{
  "n_kv_head": 4,
  "d_mlp": 1536,
  "norm": "layernorm",
  "rope_base": 1000000.0,
  "tie_embeddings": false,
  "parallel_block": true,
  "grad_clip": 0.5,
  "final_lr_fraction": 0.1,
  "doc_mask": false,
  "train_tokens": 344500000,
  "steps": 7565
}
MLP neurons of a small language model. Each row is named by its layer, matrix (up: input weights) and neuron, and shows model dimensions 176-303. Each number is 500 + 40 x the weight over its row's rms, rounded and kept within 0 to 999. Numbers have three digits each.
After each neuron's rows, "fires on" lists the tokens most often at its 100 highest values on Wikipedia text that the model never trained on. A number after a token or word is its count.

L3.up107:470545420504468502444517514550478494510524521518517486556488533527498505524536463490467503499377514497563446467461522514490539525509476512432509520523460481556401500487429401582498505506509514493528575529474466473559488493410473476477524491510519518460439536476509456538460482599545530560545488436512441507410502549410521574470444510405465555496534555577414515490498545525448530517445
fires on: " on" 24, " On" 17, " to" 7, "On" 6, "===" 6

L3.up535:460520543459503472515479510521438464469445497427513558438458595542508536516489491509477493512524508512518566490516425452504541511539537542455581449444489563522475511587427443537495470515459501520517513563530458461400469535500532535500503496504487486503487579582494488451469522522494433450509474480453471547471452542412478506465533506514445533486515513565467439586456517443508507538516
fires on: "-" 34, " -" 23, " –" 12, "=" 7, "•" 7

L3.up1375:546524528488490459505510496480405531498450455487533496494471538540547509569511542568507490465429482584469526488523482541490535473536422478446465549429471447492419433521514527460502537545574542505402575450483553516499409522445541554554457498531511467493505543579477485538523459521485455481560521489508478500509489461484473516520525472488424457510568478503486509502540463437460557519555
fires on: "," 26, ":" 25, ".\n" 10, "),\n" 6, " (/" 5, " to" 5

L11.up1008:513506472459447513532427612491490498408472499486549509625440488534503546503491473481438526486519518601524524476467513443464514466566497561471464522503426531484504455460532507540522547508507526461524570484520621462438476533494457525555461471424510486550512587535413513516445517434512487544510434560453498572510436528428461453486443514471496450486553475545475521458414448397474504555589
fires on: "," 40, " \"" 15, ":" 13, " (" 10, " |" 6

L3.up424:410489512475538513457517488479437547510476541518477482620453485521496536587602520538510487506526527555468506527504441504447454496490466508459549489506487469454526471524492532570468538567505427433427493512476515454470461552454487500528541484512543453458519639558473513471482453458458474484465507452440481586586453514515565501527470539518451527590486516590508564500469527500491457483561
fires on: ":" 58, "′" 33, " in" 7

L3.up1367:481490469484392573453519406489531504436508515484555485507558425518486512517551440471527476507447513594509471502526460487564478537475509590510540464499478529517506513525456423500424522618591544500455526412424478458496450490509493470534406426488565513549559466511423584533461499560533539518529496522500557498545548444485572497471529461510466444502515480529578460522474531539467514524528
fires on: " an" 20, " the" 18, ":" 13, " of" 13, "'s" 11, ";" 5

L3.up1358:478562469538533475475495498467420485483472537470498482618518494512480548535602529489482449513494521548480503454451480454513476499474538529436520473488474482521471417472557441531488554541573465530470507418475521500544438511450552441468518477508526509595559539492462564515464518523482469476579479467514551564496487549498540416445461516513488457473569423495522443546442507531527485513540
fires on: ":" 32, " of" 17, " as" 12, " into" 11, " be" 11, " a" 7

L11.up307:518479449481531442512520541467497548473475506485491505501478622483499452480524512534560464466506566531474560466524468452501512509568481446480470450518478527558527500495489482473509466566502506568475513525508461490519440445474496459574461446437510533470521490545481601502485478478476516580557419466460505533521547485494485480477497562424544505495463490533453448481446567464467511420586
fires on: " P" 35, " of" 14, " M" 8, " D" 8, " B" 7

L6.up222:494490464449533471525498467498542602498490467483520557504537493495531552546501477447485513474471459486535504523490518472516582421530430470520521522469457478490478502557480506466507515429491459506397568447492552486500505526557448479416548485480552547466514467503519449539468537602486456526482437510489518513540504418499512533475546537413498469505523566536456516507471560466504489511504
fires on: " when" 15, "'," 10, " as" 10, " also" 6, "as" 5, "ne" 5

L3.up632:463530557455509467557469493574452458527523487488514506593497433497496517523496496526492532494478421469450494451442500505506454552519524518467464507524496509536406481484549463437511532502448505509450567451443510438468468472497438504538503439380505568503467497530503440472485377579426515469516549464494471452511504504408463499487477530510507530538494432553458403481518486511514454493526
fires on: "-" 66, " to" 20, ":" 4

L6.up357:457504513489433473541483489486504500386530505555561455493476580523459475498493583521496570491574520522487479519523498474517516528507497522503505526503553461499465516485500521467446524527482496522439530501455498564518497543475496501539478470477491502456486545511505488438484515527525506558547479453487513517460431500507559495498467551539488435492489502514486442559498510484474552460477
fires on: " B" 24, " D" 19, "," 13, " b" 9, " R" 8, " M" 5

L3.up522:484482552493497448532443487561476495567453495487495547522465414514488482564532474566535449487480513461468486552458521523486484551550499520490467466567471466550388444516523515494501504537454491529488471516540494438513540558453484425494504407460428495511491582520440462476482540501474480482478427552442447453520474463428521524492484521520508485524544510502474468514463518492549485504512
fires on: "=" 45, " to" 14, "-" 13, "^" 5

L6.up507:525586414395438477465503470514456524449536587448499502500437474559468498486495532520481556459490529592535574537541451451464525460530477475432539564500434464522459433521447534504467500552475497551494555508418493519474499484506471573537526479474503549486491464537504460451472515561499454561476515474495432524478509508445539525477459480446473523547491495512489398486475467493462470501527
fires on: "-" 25, " to" 17, ":" 14, "." 11, " of" 6

L6.up239:506550475485534525510476503462514456552451552546560510576562538535468540536553525465486468511547492539482452495462543551482500529502440463485476545581469525486526545565505467480499556544445478481521497463454498495511500600500428438539483467539505470480480557523509555498504501498526494434466494528382541501446436439479546516461536495551451536534519524531566466491456522517429514469543
fires on: " m" 27, " in" 12, " " 9, " gene" 7, "-year" 6, " |" 6

L3.up1317:545533481487434576533517505503456547462481530487534546523537500531497403554480482510518521461485499470433432515468480526547486466534513479443554491514549477600389501521501468469470476462490473559489586473443595505456479486480470560443516430493452535563505468537483481526562516536498534561516468461492427450502533498436495516512509526510465486402555482492471556480554430562474522519472
fires on: "-" 34, ";" 34, "." 18, " |" 6

L5.up280:493525474489483525510418483452481546423516502470538502440504469531515512518572471356484479457504532545537573526562479524537425487542476559459588533454423441539413516479405435505475521478519401496483556492508502451418472510458510465447528476477587495525535457488459530524438483612498514499506514520472499554511465512480514552452551488485437445454511564561505539529430500510501526475481
fires on: ":" 26, " by" 21, "." 18, " of" 14, " from" 10, " |" 5

L5.up1286:448557486490494477490532467551457507382502539511513561507497523539504467547476455536473459529470503474457570522517405515522473459493445513458505494534512521490481474540473466530508588473528513611530576539408481567509494518509494532480528470502453509509473558564425458516479469516487564451537468461481510476499442557453467492467615438496435450501508430448456497463463485467510450516570
fires on: " " 33, " the" 16, " Grand" 8, " of" 7

L3.up676:489581480471466462505452437450471473453542548513554550512498482559470503524512469511548505499416442531503553484501474530485520515552496473500536526422477455525475498515448473556434537494477476516499546447532526522524482483524524442486500495437510552459526542525484483515498468551508486596477509480461453494485492485400541608510480497511474516488402545535466537481470497562442457577559
fires on: "|" 26, " to" 19, "===" 13, " |\n\n" 7, " were" 7, " of" 5

L3.up397:454537501553429448491495571511433524481492566439477485493506456538489451501540600462480539518483493530491499565471532509475534509514522537480541505514535567527444473494518446461474476454506522571468488382468489517487529495520499516582484470461493494463472561497442456505465469540549565497584466477532486537506451526523473428460590566484499480546538528465449482464499478477522499564506
fires on: " there" 20, "—" 18, " (" 12, " There" 10, " on" 10

L3.up88:407521445468450491519476487517467449403500527450526543504493506507516537527485526489474454506525555443534553488409487461506604529515496505403555513475523550541446500512497494558544593483416592572502480503475495504531454561466456500493517515469523559449511529511446512490470477509529464507564472469551523535455520531415546498494490511482410468466502531520471462497485536515510523481500
fires on: " include" 17, " to" 14, ":" 8, " in" 8, " into" 8, " (" 8

L3.up702:481513482517486521562526489463545473547503546542555494444488476572433431553502510512472481509514529508478409517532457533478484501515480487463447521489527545474555555496510504513420556470487411476533516539512443475474537510511512472519483474561575488476440539556540490480457539483577548456499481565435514482487490507507540481510589508461419463524501472501547522509464507509433486463576
fires on: " " 90, "|" 8

L3.up922:512519485499507492593485473512426604455474529538520522572508522517495470516515416487497447501495559548510531445519464476406472542491504505469504493636518518529430492517532502465542514435478557513471544438486539454518484537440401511416446444483552537543467527516426464519472508547449441572499478538474460535499531485487521483544510620464468477464496499509518513521511535464504515535503
fires on: ":" 61, "-" 31, " to" 6

L6.up964:459529513521415489481470547450423534456521573485501455577412506537456499480518498500481512545482586508516491531509487471551515491476479476526516471535519490457496485514445463484488466473437515587540463460486510512508489542530435519536513523467484478465476523552481590494415443555563464450520537536563520535481472442477486561463483545483435470486493526505517406454496521434476511524480
fires on: " |\n" 34, "===\n\n" 12, " (" 7, " |\n\n" 5, "====" 5, "\n\n" 4

L3.up995:482510489519558506453432493437535489576485547498488513641439506498461591575557477476488477514434513578511493451456525515418471570488468515494509541522455484534489462511511507563449551618521487521475479532492521380534513497511402422505463491486500432490561540525520519491446470429460491576594481497470528621489497438537584575418482493563496496485527537589452572522466591490464472527486
fires on: " in" 19, "/s" 17, " with" 15, ":" 8, " =" 7

L3.up467:462512509399489510523482389578449488465541480502496495548518396503445494480562459446524498510554484441502475460529514547418496568479467571474511434529515480571489534529446440513428509509533471537453524503453591473391499529470474479542511515471558532502456487526579567537475405548520443549528559479483452448508467451434460470542485509525475481506471539474448423498523567531518459505561
fires on: " New" 55, " United" 22, " Los" 16

L3.up1243:486511519533445515508407497489502526475498481468465500521513522552534587529533506489510488464472532458476517480539494523431472520473533543505572511457443497472492532542494493513426516436502521509444522468448540515515549518456438452470495426511466499594555492544459455542544397535487535505579483495479499572510448510513543530498542514507473506461493428509442501491423486537497421516487
fires on: " of" 38, "ic" 13, " by" 12, "in" 5, "oc" 4

L3.up1096:484552511529496529487538496538447526444509507487528560503502404550491517483503516492494526537528541512484510508556444524532508505505409485490517454513474529508525461526447479536462504514483538580503502412454547558494446473424450559503490466498528515405482511551533442514556486469592449497411545442524464383510554486528441475488480541543482513473474449502481471472484557522568506513538
fires on: ":" 25, "-" 19, "|" 13, "23" 8, " Tal" 5

L6.up1042:554520519447510478523482418466501485505442522503555537521458545555498547495530438471540524480480550472464486493467463569498571491483475574466496493465484454544468488527540509453445491478513529530411533444491544532475455538512498490557424453501490520499502478566474583551430473514432566547595516543520551462509522520473542478505487469526490453439564516556469424480433493451500471494553
fires on: "," 21, " and" 18, ":" 12, "'s" 7, " &" 5

L3.up1052:501605508494512571474478508530526564468473560456527508503509404537534432520514397556503476504503541502485465467496527409451544536504457510457521442486457537512485544501465470516487531515497489571472542456490490520498494538503476497464482421456505498517458459558522438500516504467456501556539542471442463475492465464462506502487464483399442497482462482449556487474496575525507492499554
fires on: "-" 39, " to" 11, "|" 9, " †" 6, " Clade" 6

L3.up1108:501534476553435568490437497499513493493523521494517510493556460500426511528587556550457552509466509482506463471495475475439577528545427516473549445482474452490529492476479451440453514540523518541428526412511537435540501495503475397548464491493499550538432481536561457512554511486535473537545491505474526510532476421430544559547496568564500512471518439480526459524510520486490455549611
fires on: " a" 66, " has" 11, ":" 9, "." 5

L3.up1111:467472538494523522581505462488535493501426437495561553487543579558435456498528513458537516458472486540526455500471451476475559546554418458516523438516601507488504560557454554451507481555509495551493471427468528479477475486508520509503516495433548502488499521515496436519552517469548477598559467522493466438455500533505593554492532479518484434455489533461433579528505416453504410560534
fires on: ")" 84, "." 11, ".)" 4

L3.up1149:430509518487532477517547507435468513560477495566515498556489487532456560474566492507525466521509538488516511509511444465426448535490477537538473505518514437470520489551526475565443490593550548477435515472428502397464473531511450449590540526482570456492516573530507472497464489533424412534509499510450445587457452484453557493528466525532464532472429528489500559539456513559503381459491
fires on: "22" 17, "/s" 15, ":" 13, " in" 8, "ac" 6, "u" 6

L3.up428:526539515448431468510498512431501490476496456461545475605461531547508524505500443514501529503429451468565514487476468460517471528590433535430510494497475476545461444523482532501493521501563527516454544527474499495481445533455444540555440467496446518482495535492447546450453478519502513472504562522536504500480487515521521497426515454512497473518511475538478532520436518510502481452523
fires on: ":" 31, " on" 24, "," 21, " via" 11, " for" 5, " by" 4

L5.up748:487530507469535502480461493526431511406531574524592488524446488477499534582517518506555479493514523562514520472522504417458514488588463513469503429532459467506497433576521575517478539606550510512449516538485536459442432503477434519535450462527528517538499497527545496497497449514488417449526435476509511537553498519393449463417543461459491520508498483514466461460467484491438522518561
fires on: "," 35, " and" 24, " or" 10, ";" 7, ":" 7

L3.up729:471467501461404448459443445527474480452498482447497560521514486514434471529509519507549472474509556469429498445514510516450554526512530518483569508553511566582465486523463374559488506525542457544477476486489495519455487483493540476527505402490472508460452480483497449537489576519507502475555451449479435601456483531488525515485552536453503476481545442492439464558510503501529477548424
fires on: " such" 41, " f" 17, " o" 8, " pro" 4, " same" 4

L11.up772:464553546521460487491491540485488482480431465482483492513422624526544537478485534510543529554494478566528557440501535398543537501549469573495551478496422496501522465487492476550477495487554569476489508523507554458442463516453475476492506499522491535485463510608472492532451557486559552465498420492495557588494476450420531528492446535548472567461554473470406490463453528488477514498546
fires on: " (" 29, "\n" 21, " \"" 14, "(" 6, "\n\n" 5

L3.up1060:465532523456494457559500453447421527490489558478490499481534443527485454463533514500510514505510594393462473472466495507454555549506525495493522473504554544539491497514493426584469498534464501599554501446528480486471532538450447578526478497502501524489519494526542534442477437461482509567522419504488529432482436527476465477453446552422451451488521503434479468501439533511466500484492
fires on: ";" 78, "17" 6, "26" 5

L5.up491:464574487456527455508493499484455545503516542469552543508531464584495475483484490495473512472481514467514506495580444557531545468560513498441550541538455471542409446512463386475496446475524504485511594539449521573450467512429497504557490482513507495497490533496489435479501512528463463589441507501522404506503539468511497515446481517450419477486536512470528498488557486502449464519528
fires on: " |" 22, "," 17, "|" 15, "-" 12, " where" 10, ":" 8

L5.up486:508556406434515481452457418480543565452552492491544501481507432495495492525520514484464569518479523527510533512546503542506493438495555556433583509462418514522457505497508434550473470580529484531418631456465490467443452518455481491543495433498569572540553457497501552525419535539522518499463477502474415500540514528476476516509489493495525441510529477546531433509430504484460532528535
fires on: " |" 51, ":" 18, "-" 11, ".:" 10, ";" 7

L3.up184:480475506448557482434474462493555484518487542445517547527505510529460491475536565472520411543575517446478503455541494502390535493549491542522547441574519542519520471554541487488530501544506498538514497538397499489452463480454481394567514440443558532419482455515485517545483460547475495487523501527461476475431527512519484490414496519470531502514498579531487406584435566499519433455473
fires on: "a" 23, " La" 18, "h" 8, "ra" 7, " la" 7, "’" 6

L6.up1277:463491480449495528476514475422546505521480500523525536442518527564463513547519562512508458496488473576507504576505476529489541557497375542470515491472499575491545540511487497542470574510531483517482514433488504538473446585510450535524452470496548569477461550577457512497495538512504493480500442470445484483509483462511538485462506568526446468483483471505530581518501478533451511526485
fires on: " " 34, " the" 25, "-" 15, "1" 5, "5" 4

L3.up1408:465446482434514487519532531454420477491474601449477530545411526520497545561507520524556488480448499493477600528476469490466502518511509520463543483545462501600486471524485507513486550528487537536461491496516536467538513560511474433478495525513447495531548591512448465476514532549441445513526453463531497467431550494504480459399511513479471452518472519508438497489424600491511450487489
fires on: "-" 41, ".\n\n" 14, " with" 11, " to" 10, " between" 5, " of" 4

L5.up158:421496494507466502445408549472534524521488583466620518521448447545540470579480523399512465482528533489516527462513539536501528523530507527515611485412501424518487536481457468510427486462478484493465506435479501509542504477514576478531467473552539516514539543557466481517513533495489454504467479499431523541458515524499586566439486503524453481496550415457519534500421468472483509527503
fires on: " I" 26, " Jr" 19, " they" 9, "We" 5, " that" 4

L5.up523:562477505411435478512482442533437484457484493500568524530440524476459481512535460469546394521531597463452462453559537506460576497558549596510496516547521506612510471555452456524482480522493479487464483473486548491481529507459515515465527506452531474485443550558564562492510491486444496515461471539518434461458485536443538529468538495519468484431525426460553411512445545483455458509518
fires on: " such" 36, " Em" 11, "qu" 9, " known" 6, " same" 5

L3.up810:515487494475425520550463564441411525408480479504470516458509495568511420565510498503523528469468513554489493477482504472517555494509540534446527496518482545528481499536505492497455557444457550554488520455469517521475464492417444516456486496535506455531518507514504541488467506584455505504515469480533382538468524443467541461554481561489480486475599536507513509535477467481515485542489
fires on: "." 98

L5.up674:461489463549517536515396505503523560572519468458575515517431456514507431544505487444469432539571509485510521515541411416453528508594557558502540477470497555508499477518494466489456471450447525488488509490404447459529465460512514530470483450475485471543486461610511529463466566475522586480418492442403574553453484460473589507556450544463425505493527491503502504540457495477543381469469
fires on: "W" 22, " that" 21, " rest" 9, " w" 8, " they" 8, " he" 4

L3.up868:471504533494468475491477482567550551505523574471536456522470437511523558579527564509472492492531555478540490510477461467422549591536503525487570495495500480567481476527438504438482493518449573574456536467539516493496438518478391495516541489395446543437546546547569457486475517499485494475490482442526530498460543397482487529422483541485465558485473528546465486497479588521555494524531
fires on: ":" 19, " until" 14, " at" 10, " At" 8, " From" 7, " to" 6

L11.up671:511515457480487505513543539474534506437445485438534487597465529512484536484517482491532431487509546555483528484588530390503450574521455527478415430577527536530474536496510568531520501538443498576510490499466515545489457498459536515518468439453526621477438574560464526532491465488477546430531437528517520515506458489496493512570508551519514534476506421467462450502494512554461525451487
fires on: " B" 33, " R" 32, " D" 18, " H" 7, " P" 5

L5.up1326:499511524536452562523519543435535484489550534450422550482490460522473470487470574467506496545470511540538552429626529547448507509473469520498468523425499438546435584511477460474495505475460430555546502531454480408416468488469461527442505478533484518449490595560517485499480473539478488472451484501533458475402523444495510527494518504481395498484525528531511460503459581548512457467458
fires on: "9" 18, "8" 11, "7" 10, "6" 9, " by" 7, " to" 7

L5.up1077:540488493446444501539479454418468618503480500508539477507451522530489503557514577426538518495565447506441451504526445522525552530527423523485482501541476485523472469543509499490516509535506475504449513515467529522459467485526492484469472463475553464535573447536549539531522463512546543552557515493510433437493489533504470488539499470513426361456549569583453515550450485391439502518496
fires on: "," 35, "." 28, " de" 12, " the" 7, ":" 4, " Fort" 4

L6.up610:515527473465515475546520451525581529486491594476522469508463486484519445586516504508431475461564510537485538514541525510509484582527489474450492513538509486462465538521472470486483464544524522459432599398517500419433457531510522488562458473467485498543452440484520495594507524531514470516551479502479484524538495466507507539440507486464508456462573463449534472481447531509366466473500
fires on: "." 22, "\"" 14, " and" 13, " that" 10, " to" 9, " which" 7

L11.up675:525580545503519493506433610418482449438546428517508518479465526529492520504446553473540519453499483524507486460576478419568513487504396536506570443502482445507497503495470499487491495485536501597481553472468527456515500529520484489504477409548538513454454507574465493491462517558539496499487394439448495543494451499536548518479518541476492478511483473603418529459561555469563499433490
fires on: " c" 14, " C" 13, " b" 11, " B" 9, "G" 7, " K" 5

L3.up113:545527515488455519535431547449438574430489513482523476494448538579474534519511546421510514523550539523472486487534512416497524463487442511501473464525508504500483484500473509535545486482460473503475488465428582528441484489427544482527519470478521507555489524518533529494499484509565500432517457475510524533508484480491486460547512549566492375543548480546476545521512466466481529558545
fires on: "." 23, " (" 9, ":" 7, "57" 6, ")" 6, "87" 4

L3.up243:539465501482401506512459480450477509400458502491505441503476535507516403496542479537478406520464515479533500424487460480531459495594478519485525449466556475465526513552544575475457513435503536487402535478470515486463497502500473571419506489451520540504497538513465526483488434597521415509499473552552477573524460473511569488532501483482520496539525535426531502478427500486411455479585
fires on: ":" 36, "om" 16, "." 10, " of" 8, "or" 6

L3.up74:491504463472497454568445521552542538471476481478517519573470449492488508544478459563479515476525546468485521504419484488478505543483488512491490510541551509520435520522511505484548564501458572520490501443529512477505519599497478501555444471411495531461487506491428440511509530510477492517555462502469378536440529465417458496414480502457534469483475555493435486485483534554542543509484
fires on: ":" 61, ";" 7

L5.up1531:518537514521539525476466501531519542462538534508482486532492542551512435507500550480572499509453532522461522502473449470506487461596479522474514446539392537503491438498539511490506474489444474651433505470478532465526430463483412492523526432491462554531502493575511446501431534489426503506481529504510408524520457481485426487539552526487469492460480467477461431457459545545514473520594
fires on: ":" 25, "-" 10, " al" 10, " " 8, " un" 6, " of" 6

L5.up896:468513484421483507491461514470436561488432575494514535542405501482528494520499485478537488499513494416484473504468514419480489474514511519528536512560494513546493488494491503492523509484439491569501537522509512507517561576565478531497499476416504516553473495496361515484466445591496508436531441497501450536433501513446473515479475474465438402528566464641415435470424515439465483502509
fires on: "\n\n" 31, " from" 16, " for" 11, " US" 10, " |\n\n" 8, "US" 5

L3.up458:453494501443496521525471477540390549448444458451442495548498584499507578479520551490492496494510628450502548510516503465543470554495429538483558474510468484534479422598489504512487490495535509519413520459445550509475483486462431537507532486454472580530512492520472516514558438579432511480565484466485442479479450544477489433514512484556505493541498518546398419542446481465501546547476
fires on: "ac" 36, "c" 19, "ic" 11, "oc" 11, "uc" 7

L3.up775:503503485503523517493434414448520482471560475513529461551504581531490537601563431540527485486504512516585489487585504511496500514482447608522508444526392435548507515528555572471401499527517503453399502486477549427518426525516493371507421491423587453539521569471550572492457504486509508589527517462518440493531517419482574505463473508450501508473472505559461431517444559506549505499502
fires on: " to" 33, ":" 29, "-" 10, " and" 6, " of" 5

L3.up1400:557511468447429521474492406494478510492546554465547473505539495514560428490563587493476470490490510452490463469467514505544542551512502487426584444487536483537487478500471447523468440462498549528544540388479520523475432546432425531530475443512477537446466495507473517504474422561518511469511461532440506518489487414492533442495527550562495506438526446445512462521407522477500525483519
fires on: " of" 32, " most" 14, " •" 12, ";" 11, ":" 10, " the" 9

L6.up194:477523485502440551460468543493492511510493509481524458483520506534439492535540588446496532471496559460503523488545424530494491549490438510468578457519498453503514516487418348507487518433512520535508508496420500463464531477517441439522456448441496471516447544542529492566425458597495506532466484488472453561517478501440580533471557503551464531598497509488498518518456533521457489538452
fires on: "\n\n" 29, " World" 16, " European" 6, "20" 6, " the" 6, " National" 5

L5.up735:468534456458481483479419448577435425420460516448516491479460499509513456501521465501524490455496500482509472512512422546433490562539477535496443501517470499479522525475506499493471558493479488558451592529492547424451445518499450442483469453489451497507405482522555502610424445649499503512439509416498437433501442536422493485514511509540510517551487487463485468452513529517440458519516
fires on: " United" 51, "in" 8, "In" 7, "un" 5, " not" 4

L3.up102:457575473465511504442400556528406518527522562468530563462515551523493455506507505472431473501458529573461479483506497520519571504536546484485507487478522540539457494611462432480522475463491461558543516535501474496424512520532526558528446456518490508460486583550483409473474501568520426472443482495470516510493450538411537492488571489531460480486550521507408478496478473453509508529557
fires on: "-" 51, " –" 14, " married" 12

L3.up279:477532491544515539535515518499473508446468562509499562464548501572469407527513433526489498470517497452443454461495505484491501525482503488496504490500468507496436548515462474500493506485455467526541531457474472523489519538491481547459481439526528531526440507594498450480437508506443511513502494541452462491427460539400508513479480479403396535526475450453558493480492482498466488465595
fires on: "|" 43, " " 31, " |" 20, "-" 5

L3.up951:444479480456507512511526494552431480501559516409493517583460571514496583487507488534511483535482556485462526534555493420501467505489489548485527478479500425515473430559530485460418528526546453496403517425499496479463536552509425407519519492502513616540513494551487520558517483557466510545606485487469479568488411471520496484520481546509496502434457525560450462507449495435487513502523
fires on: "oc" 18, "ec" 16, "-C" 11, "c" 10, "ic" 8

L3.up461:546471534489446534539498482501459512454456458461500503511463567532497437494474447502564458473486505477515461543521482489535527523556503511455492485527522550510475489551433468490440538500442453518488517476497594449485478495494453545438482477515477482532537572542520503543546480582557430526547426542508428487474537459510536492567481556476469441536623616458424518479454482440546422541498
fires on: "." 100

L3.up513:473533471515452502528489513525499476442442492513522539531499470549535471499497448504471494501546567510443514497472480448521513535525444514443481465537446573514499496534456485493524547500467510599481521502503508473546468508435447503445459451532483540508447517555468507560554536517524543464476506526496479461479499549449489506508511501481488481473507516468421503470419556507573490507484
fires on: "|" 58, " of" 29, "'t" 4

L11.up1520:573531470515496477523487521500524517480501515515525478437525522484469541484505493465510492463517549528494491527530463538460469535510541492487435501507583530470528469541443537485392465553479471518447526385501520493505446507525523485609436446484490516489469498532469523491489511488478486510455522497487492514575531459523548464451515429463498502470560537544475504462363544486454447529495
fires on: "," 32, ":" 17, " and" 14, ")" 11, " which" 4

L11.up828:524551500505540501538429459511446485440623514576544506552466492551535494537489491469478575453492567595541521545564467472510477449527481515530484485504418475536508526551477425563466576558573498581526576516530517460434470524496502448568452471527531507513483497580429527548444491510488521476422490473477498600540446536497527511480521526494480488465513559539527492575502489445539555576537
fires on: ":" 20, "," 18, " |" 16, "'," 14, "." 4, " Admiral" 4

L5.up1282:577544510534461594573403495476534463441539558492493540483518524470515536466501452505504511542515600516524512524459441407468555511522529534503539445478513471462440480534426482477465439472410515576476514520521458527468502507493448507469475479476574544525493497537547503527536525494490451477459533535505517501414372509447577597531444492532477524515505492504459391512460538425539480472585
fires on: "20" 15, "." 14, " at" 11, " At" 10, " Party" 6, " Date" 4

L5.up589:436469470450512507493494462469464488468514515509501491579502510492489545524484504515488522489493567526552587495494504486502558528552486518474502480485501526541503477567542548512585526565493512506450531469536509459476472554415442491575485518437569504445474547516415480478476460532506413528516493478370465553558512538467522439478495443459517533472451521532525446502399541483465467450595
fires on: ":" 19, " of" 17, "," 14, " and" 10, " to" 8, " his" 6

L3.up1508:475561474497500500494492534553442501503505540499480597477534465525560435472483474506442474489478489479411513477520510491485529457513537523480549500488510557496485505500457381460455512536483503537468530520444477517419400470480508523521496472525530527453456493550511468518440495597488452483483514434509446511459496555463532498504545481542442550540569517485415422478541429459480486514548
fires on: " |" 34, " an" 15, "-" 14, " -" 9, " –" 8, ":" 8

L3.up34:464537482513401552463497489520468488504502515486484454555444470509498525543536549560496479511416557510540509476494473471527529541521484565485579449481542453499457432471517514455453586532533560516476517434435463499558470494496447461503487511499449556512521541527419504483423465553503483517581509518529524555515573462493561464469557580501477472454519440512502475553490473574522522523535
fires on: " a" 57, " an" 22, " t" 11, ":" 7

L3.up728:545513448497457547513442385543520496473527556476520497483505467503519447557559437520518542531540445536521494529538504435441556539461489540499494431513517465545507433514452522463484515561540466533441536486484533459473464511490533511498498474522482505500472453530565499603517470579527493536528478438462454400561457497406481483470549460538499461504469504477505398519496603497458507486587
fires on: " New" 25, " Los" 20, " Don" 11, " Les" 7, " et" 4

L5.up196:438523517480577480568512537523561501541541519508513546533530512526476480516481545478553519516485513484556494516540472530457549517484426478484478508489500492507437552472523499438502425493504490466609492503539557421457535514521454533542479496460481477427471548550531511484495431454556450554459533464474445522473504416484518570399585557515466536486485566514489492493431501518458398562538
fires on: " and" 16, "8" 13, "7" 13, " " 11, "9" 9, "4" 9

L5.up366:455483510527489424530504510490426501500493492436485483503415520490458476490458520466463446514486556550529550488597517458474498520505483603529540474565533534527459556467496507472482507456393476476507473521507518506509482509463525439532517534413542429484501589507453562466450508538487518456464463504462449517509429453461583540505545531438466503509466558475472439493470515479467472521471
fires on: "B" 16, " American" 14, " Australian" 8, " One" 6, " Victorian" 5, " Australia" 5

L3.up718:542514561543427436621453473571531584524443464546491490530445485540473510524533491565466518519477454487526496448478471455487524540517495505497506505546459462535483481522506578510512478572497566522475552501502572481494494535488515489504520426439535477539511548493473466592524570536555486473474504517520441581427483407391521544427519483502493486463551457539446445511481562538518468503532
fires on: ":" 35, " as" 17, " of" 11, " for" 6, " called" 5, " to" 5

L5.up972:497546512442514479459462541518518557492451530453579494477501488527533493508542516421500538524536488486531460483512492449512472527469460488502571517514502483580543541472554494521543480511540468520480538524478463408451459478570498478497495487451538493481478519510524649544461492548448549526516501481443530586472461437495579547447570543472460548477495499586482507465475432458454502434495
fires on: " |" 23, "1" 13, " both" 12, "2" 10, " by" 8, "h" 5

L3.up1184:484495429493481516513520447531451598494483561430500467462560420492510502496487440444475463513509563588510468485572476467482512545530454515508483500545503519487525518525451460491549532471411538568457531481541537502483500511419504530504502402475527527539446492524381448575478523601468499470486493500484410485495480533489500466478552545512479450507551525496528466506443558469418483458519
fires on: " de" 14, " La" 11, " et" 9, " of" 8, " De" 8, " El" 7

L6.up21:510521498493512461448462461495515507489495515530553494509470559553506561621507464480503507463516572474525495498467425549506466552543444516474498511530421435488483567490473538475536501602531530518455599479535516468446501509517427520569418501460480559564476509561544455514515453535476575543631476468485507493501461527474485475473498459573480498471491456514522484505426519525517521529478
fires on: "," 39, ":" 32, " of" 8, "." 7, " ." 4